config = dict(
    attn_scale=0.177,
    tie_embeddings=True,
    schedule='wsd',
)
MLP neurons of a small language model. Each row is named by its layer, matrix (down: output weights) and neuron, and shows model dimensions 298-447. Each number is 128 + 24 x the weight over its row's rms, rounded and kept within 0 to 255. Numbers have three digits each. A neuron's up and down rows have the sign that makes its largest values positive.
A block is one neuron, or neurons of one layer that tend to fire together. Before each block is what it responds to, as a language model described it from the Wikipedia text at the highest values.

Description: Indefinite article "a"
L9.down146:074181130128099153094103183139135082153128091125115149108087164116185140113151116103118127134096113119161125123067094139148163151132113119114135078133128094139164127133088161159131106100160138140162124158096139126162130098154140163107098161172122149137110143109121109090120158101125146137082146134131083131121115154116127145110118107124106083103147140132154121161118126105159113114133128111124119106090148146121135144122111139131121090126082113126123
L9.down231:088114104100100148160116135095178158165162175112115143151130129185065137100128081129141128115119124116092104151123126090130167157115083102153138125103111122118096094101133105133121144129116114107133080091143123161141120114146107141111144149104137149160148114148135081109174125150108132117112153161112127153126093128160122122091061098129133167094097131097125113138111139112134150135098145147130139099141097138149111149112144106109144144150134122151126
L9.down400:086138110166120102113106135099121163119113091121160170093099115131148125087168132105136134093118138116157149158151127135135120118122152122141142155116162117155104140134157111147137149128111125091155123172108160183180121110136112128157139140129105133098137137101140101093118108127122111137137093073139095099080147125110133098118138105152084126121124162101112156086101101132120111125085142173110113121124099097120145112163082158135120110169142172106134
L9.down418:113154127115157089161151145099154120090171111153126137164129136145163139151168160125149063117125112116115104124115161160146139148132118122132182115162124166165137135118148105117114135073159093153117114114134136108117119183122112106135133119132155144108103125154141120098129139116133136093088135184120169158120131157120133117103164163099140157134140100114110144131125123115088113142134173101077114124118144129129100130138097125125143110135109150154096
L9.down554:158122100123103096146114148092165101173068122141120150144102135108138109104120135070118105080132144148130150105099170109136141180148130109129109096128126130140150126124131122160127141107122063100148138106185171148160106158160138144120110110143118152098117139093144140114124103133092107138114087080138163134115152104146122118147177171133151138084113107148099142142114140097110157099109157170174124106117121125069081122149148125137137113153107192138137
L9.down573:093146122145164138122124151171103086122158174100115088146136106143104188147096138150157109128125153112107165153149126130118089144110136132158110119115139132155121165128109126125111101104136100120131095146143133187122143177150108088133183130099144140085119125091127094163097118146110121141133104115110120152178117126112131126091107079139123170095113162158154152100193145171140118075110138147094108169114131107057155102136157092182115168125116134142130
L9.down631:127120142180083096153168123174110132109120115105130134122170076147115104127093120160127124113137126152126103116104138113117145191129166108129092127143126148108136125127149121109160143088097077129155136151120161129143113118149129137134125131121128142118146122112182095142127165134171139116129158122102089135124101150095139163160087147089144120131119179145127148125132130148166172150099151135115159103133089149112110097107122132106110084130114140139172
L9.down683:150088099095110108143109119123123137135149119144164148121143103122133124155115086103123152190109130125135115149156162129133147146131100118151109124125109105150101130119120113123117091116135061096140109180136152096116139154152151120112155103123131095110131166107119122111087183128079108071113132149129132115136102121117138109159115143088152124101102157089148108101144132141144174162087116151113083127126103169131129123106144092149125160117132073146096
L9.down693:108093121133161122143124156144124134092145112161105086153160104165121125107146104113136171144092098106115143128129146102113196145111114154106130181112116166123142142106134100141119136118077088096172143164105142126123108118117140123115122092146117172105101097139119141155100142117094107111177182118124121143158129161120105114127146116140144146144126096097098150147085104106108094075089120122145098119128138133131169180159149143126108104116134111095146
L9.down701:125131141109113111136107094125147154157136082143154117119119077136096152128166118091122137110138114133135148103105150157169130132152086088091154140148115142159135125149128160120192130106143036112142124138090185112132160120151133139137128139093137126127130136126108104125129132136208158165131144142084125126139145141124106129132115101114155109160115127083113062110110145117116153075114131109066162111140143128108150093121126152139096122125145081137113
L9.down916:099139127111140104124101123132113150140132132121132091137112137080137156134135110130152091137104166110107148171153121159082174117095140111156103127129131095152090129112126072107114058136146099087169150120126170140137108082137084139147099128144145097123118128111145160155118136081129132122139143082128107104147103189116146144090133142156133139113103133114113118121154093166106155124146097137121132096146071094128105126123116155135157125153159142163112
L9.down957:132092094086107157077140100150128149142140168148128065104130174137163114091135131143119141143124136145106133154163094078130141093117103107138137120144117098149091080141128133125084145160110164154098109159139137154108146083121113141107104142141088138196095128121108142138108108130152128136143136159121144137145107137097094121109100161083120113070144152098121129081126105129132133140142159123130124125114158129083093124114132136140125168146121090130140
L9.down990:110115121156133118122102120126149119128114112113113163146124134137173163107079082129115173126138138132095098143158156112118137118132125108159138130138134166119119108130170135130116116131133100116116119134151120140123121085094081133179118136133117141091162162094151105099108170187137086165135118120112117143093107111137122162093141112127136153107154147151111142143160163113096107128097139134097112160113131148127144104176139135053137059120132115163120
L9.down1156:127114092110122142147143152100142132140114156114121193100135102109124139119125148104085162110114128092094158112136134169118154150112126130123131133152164142125156125153148092111075150118142144159154107110114149165135143141138152121124128124163122147114177130104068142115162113115097132148135112111150202099113126109148080134136116110102139171121151143110140110101111118125084168127104126122101141106157126115093080103117117139138086098062175125125110
L9.down1201:093106164189137122127166102174152155154111134089147120127134155109143114130116113106156116108122128178138151142137117110123100095112082125153129145153133156101122096137118107130093105172102105187119161123116134161127130115134147103163140129104117154104150111138145139125133103152162097139157124143165150113076138118131135116108183103134138155123109105162081136180145155171126127110105118116117119120137174123117150162155125115086090161133145133154132
L9.down1206:125094095088131080100134164145143134120104081149146082153135125112059156132158168153143157143190136142086091127136098124116154142103139096132101130129116126128088184186106148119169134117109108103105106146175143091116131111128132140152111087108107108144125134121126168140153150162163129145139112129128136099146187123100099107121139123116091100120129155110127114123121151118134097126155149096115123108112118123117117128109147125169134144097152148119076

Description: Two-digit number tokens
L4.down708:110128159166114138115130114105100158130129098135122125094105145088139074111168111164113105134161135093143120138145153145097134080125090135120157158185126173117127137078115137102136092109131139135128137150139129140114125115098116109127133176140133130112103142097145198160134113148103137138140134147172138166140101126135126158177139142133122108160117138101104099145127100148141152139070111142083137141140123171112134140150126124164186095128147110140118

Description: Numbers and time units
L9.down5:134112143113099120118172092109112094198123123139072107153078132144172116085115101128120145137175106117127161150120105124111149105138132159155171093167153173171143104101084116164142149155115084136108183149122178138126085127143131183173115171135093112126146128120139132119131106146141125148128174110121095137125118108094135122094108105148082138141151094123119090159138098182114135131116126152128129113098129101135083080123144146122156112134150150113164
L9.down81:120139100112134122184098158112112100122125131175175142131134137141105101122118101140108092148126087119137142112150119129138130126125168071160116136126118145148136099181168136127120135169127071132173138139075082093130120164159154116093095170174161143129147129096118153124136075126096148143129128149119158095122134104105114074146161131097094114080120133102155103109110153127126054139132098152103146173156112131127131120121127118126142147117150154129109
L9.down102:134114147109132094135138132108152129131142119131082153102174141169118118148133127133175123128143128126102090124152102137157145159150114096148107127102148142128129154126119120134156136166137110136116122174097122112122133164121152159141115188097145103138093119149149154186095128151160130136112108146150135106134098124132146122125136126156153141131126117132162130118146124145135129134117184167053148167146118154145157110128096159125126130124110111113068
L9.down165:150133130168148151111109125204146155134111153138138145103138115181103136133162165118152151120135097121148130085158148112172104113106112117138150141135111122096122146136132101098154133126114132138135127095122050114099110139107142139122102128113090083118141146120144084138094142149157100147137114090123163102115146088110124146144162101120134112145143107144162126145151112138144134124120132119054151135117125140118145121100107115151098164144141129114161
L9.down177:132151138090114096159112111149142147108127104123137130114073138104140083136151114142092120119141108110149130093159066119136170135129110118096121171125108145122121102114128112145123129176110145065113126129165155118137156139115143135085149155139118092130116106146129129146131150106081120135099156166141112123154116147112100153112079120124129116142167157134085102141100109139142150127127114126151115120113101141090079122135142118114140140122083111159157
L9.down203:104121121079129147105165098131112151155119077139112141155142165124111139129106105167181166132151143130132132137117084154132134108152152111105160124096119137122175152138126119154145118123118094112113125125147162131115120143116155149110108140137127166147125160170143161152146065145147145128116117153126144122124145155156137139139087129124097103061122134097137134118106130106128161088136101150118150190093127078122110105121122059128137117125141101096143
L9.down332:117130118137129148119140116171124128139179144164149138192145091161137129115121095117138143138068127158132126094127174151130139107130125151090131150143185177126124129143135105127095134145119136126163135107127138105157134108099115144137103093093097102153169158153130138133145170131095141139166132112157111165124168132111100169095112118132125136113114136105147168108161142085117125154122113105093135085166125088128131171145119100165169160147126106121084
L9.down365:109163114125099115137118084127166133114169121175108134145132044191137145071101139132105094082154131162119122103116161137153128148112157103161137151157118100091124142137146088145072150154133146133146106114120126141133132149141106107140085126147130178129141159145125135120108127132107089121130114147125116193104140135136155131171101116124136128114105112145095127151120118086111142126111143098128128102121163121126144133122177112144094138075138128143140
L9.down376:091101115128144143116135127116133162107119144160134089130128121082160126114172141146126115138116110158117150127135149175073098132146179126086113090150128118134109149120094096081100128138134116164132129109090117110127125133149173110076129131107095140163159143148100126157125127108138154120161112167129140125114124150193142168095078129148134168089101130106159132134119103158137133133117098151141120136114166129135136132146093137095161076104120097133126
L9.down497:097151118107134128126166088108117151132151143134151124130126133121111121157124103143113148105175095127125149137171138157109124141132121130075151110102103132133167119125146136155130104159134065141113091141143124126099154107132167123094149122107151127117105166170154129113113101152154113117156115146097114139127151133116167123131128126105146149141141084088118123148136104136109139177153127154137153135169110122136120116125137116157153127162100101130148
L9.down604:145157114148087106168103211129108085122101151119134120141168144098111168137146104115111127176103173127144155123124131178107117133125108116130121145144143131102129138133146155139176130147176129156148108136068125117202141141151129162113122154145149127136135141080146156142127115137103095141100127104100115148157172143140124155145153092110107129091141159106116111191129096081128126139136161132138098154150163113092141155089126126098152146120121091153154
L9.down699:132156128113166130105130129121149151110122158119088175153167147094134101159165153144118134143128114102120144140127137104116142175165103136130132118140142121113127126156091075139146111144140055096121141151153092125123143068131138113099164136131111154110187143088135105155096143146138085129126124133137119136083148128127121119140133115073115137086106091123101107119101115145095102110099116127148127131141141159166099171083117108106138080147098152089110
L9.down710:108152139139120103082125111132164186116154087119124137163163114139105126132123136108121131129106129113115148126160092138146137113109142093112161089152134112115152118149121150106165113087123084141126151115126151112120110141131114130106138145157104089134176124128134138098083142160143140088097096110148113112116114136123096118187154108128125158118138124107139082098124166124166144159074092167130098109177133144168141134114130069133145126083106119114137
L9.down834:101134113149148090128174117112110112119163121147099124105108109115138131119131219144127094093154101084132097130152128108118153106096105158193150170112111145106145182129131138105112088135147097173130116137144119184099135065139123147110131156104171120102134125110156124105150126119084149171108142125120131140131115138141103092160123145128125172139110074124129110072155106123139103085108108158130124158145128126124144152096111153135127144149118145126147
L9.down1079:129142136169133111134132127137151140146156137136155153129123110121156118122133125082108111126127155106128170137131160128159095127136134144169120154091136136115117116117159109126132092128105064143110170109125146120080140101119113160120076129079093143124106111084145123124116130131122159132133142154119168142094155113090088135146143110127133109136118101138099151147098147171107094092156118136155118101126108100149154133113116102116123093140110144195119
L9.down1175:140158140146145144155108140092120150148144150146116133161177109149147164117113178124176196151129105149125141123096092133127129102148142097133103087137094151144107075122128142132130162131105078103103133124098118119154179111107168190114107169120137120178123123107137140160102147119136147142149114161116167125118124117074169155129081149120123140145119095149107132154148139126139121085131076159108134131144147099116142088089121076119136133139149100168145

Description: Indefinite article "a"
L4.down325:090122119104121104117145137103121117151119064112106100135103122146126152126103159149150131148120144142147161154158139141120137156112117128144111110164188141126090133159120145151151072145116071118122130116131134115148135113084097117137156105157149130085137142104144099193108160132127079095124135123157130118142129112153137104150146147082116142096122140106126164132137150159113123094107174130085123115138131142021130126091127126111150135099123136135143

Description: Letter A word starts
L10.down825:143119192138132105069130133164161135123121154141129185139117127095153116159145132141147104105108152162110118110141090132112119061144127133105109129095131131133145145143120196113144098113089018087109104129143123134124173169143109071135112120136145129153128112139125130145088107151111102121094149121124137110133144140121139110148097138139118184170151165190101139109102121156131124126103142181139121147106125118153167106131108181108140132181160132121144
L10.down1052:123105089090081094124113121097169107142111125138122167118146140125143145126140135158121142171103155115117123116168166129124159124126140168126133154087145111142143091125150130134088134120118090140103123119117092137170125160080126122145091146120150143114132156134101107119136171130120140125132183131122126098140158127137117092157182128120143114148104123152121139099122121126140152132138124118130129127154106103110125077126138165109146129097131105152131
L10.down1071:144113149118111095142118150100105121152103127161151122102157100138118129133132119154137115122096145120131150103114117124129099126152127148092128139156190116093168102139142139080131100086171162085119091138128119142161171141126171151099107133123112108129141120110166150169105091085087097142095145122126151113118125138134139114143174132098159090118128122092115129128128133078083122152085133166082201063096149162137102128141162105136134142109149105115143
L10.down1177:117122133101131133107155127115127087101162126129107110102156097138148143123124122148134137126143160166132117132173120135149132154127165140174114133137167133136132131174145126092133106137163011129127161149154154153153143157125111158163098107159132176122098177151149134150128131155122131100146163145129139174117156112061148120123153106085158121140138106090082172098147132172143130117167116139121155086152145134111134133142156139128130141111151141159186

Description: Dates and time spans
L10.down145:121125164156112102163136097131132125163142112116128155144095106160096148132113131125187144143149123144121093091113111132127173106147161169153103075113132091099118119190133134142117140143165099131132136145091124127146103121114128135088148143173156142150118095153125104122110147135122154166121119111153129116144171112170118110155139091121149119154149115139131111123186135140126146099134110134143137158145154124101161107153099091182147148104129126109130
L10.down666:158136100109109101087132136150167156112145147132158126123128123130135135092068137105183139140139081134112143126095150139118142125150103148133126121155147121130134108171110160129121101121130092146134155160162140130111137121118121121134143118141127155169067110099109109150131141127137185181156147095145144096151094139084127141157127081160135126141149137120154153127103140112131132158130139156084157150103149130111119146115127129140090112101080093106133
L10.down962:121138126146128092122155092168163146094121158127153112126163139144114067130091111128117090085158151170124139071092136128109152170110129126117142144158125106134146146130129128090131088116141146144137110121118160108167135118150124157115148132127116142125129115153135108119145178120127123131154150109115134148181087089126148106068079109160093139144139150122117131132106118109154161096148128143129194139143163113153116123103133124141105133102153098124145
L10.down1169:111173150122116143114136110135137135125130163123109153120120163146108156166140107133126165183152144112141152115158125139132139133101169123128097127124105165125185076150089107127131078131105106154081129145134125112155143125077117128131131130141150101131139139145123162143129150158092117159126138123132107077151129143161084150128107180130140120144139089117110150142088112144145137151124146129149096126120113142119143122110104115108125169132152074139121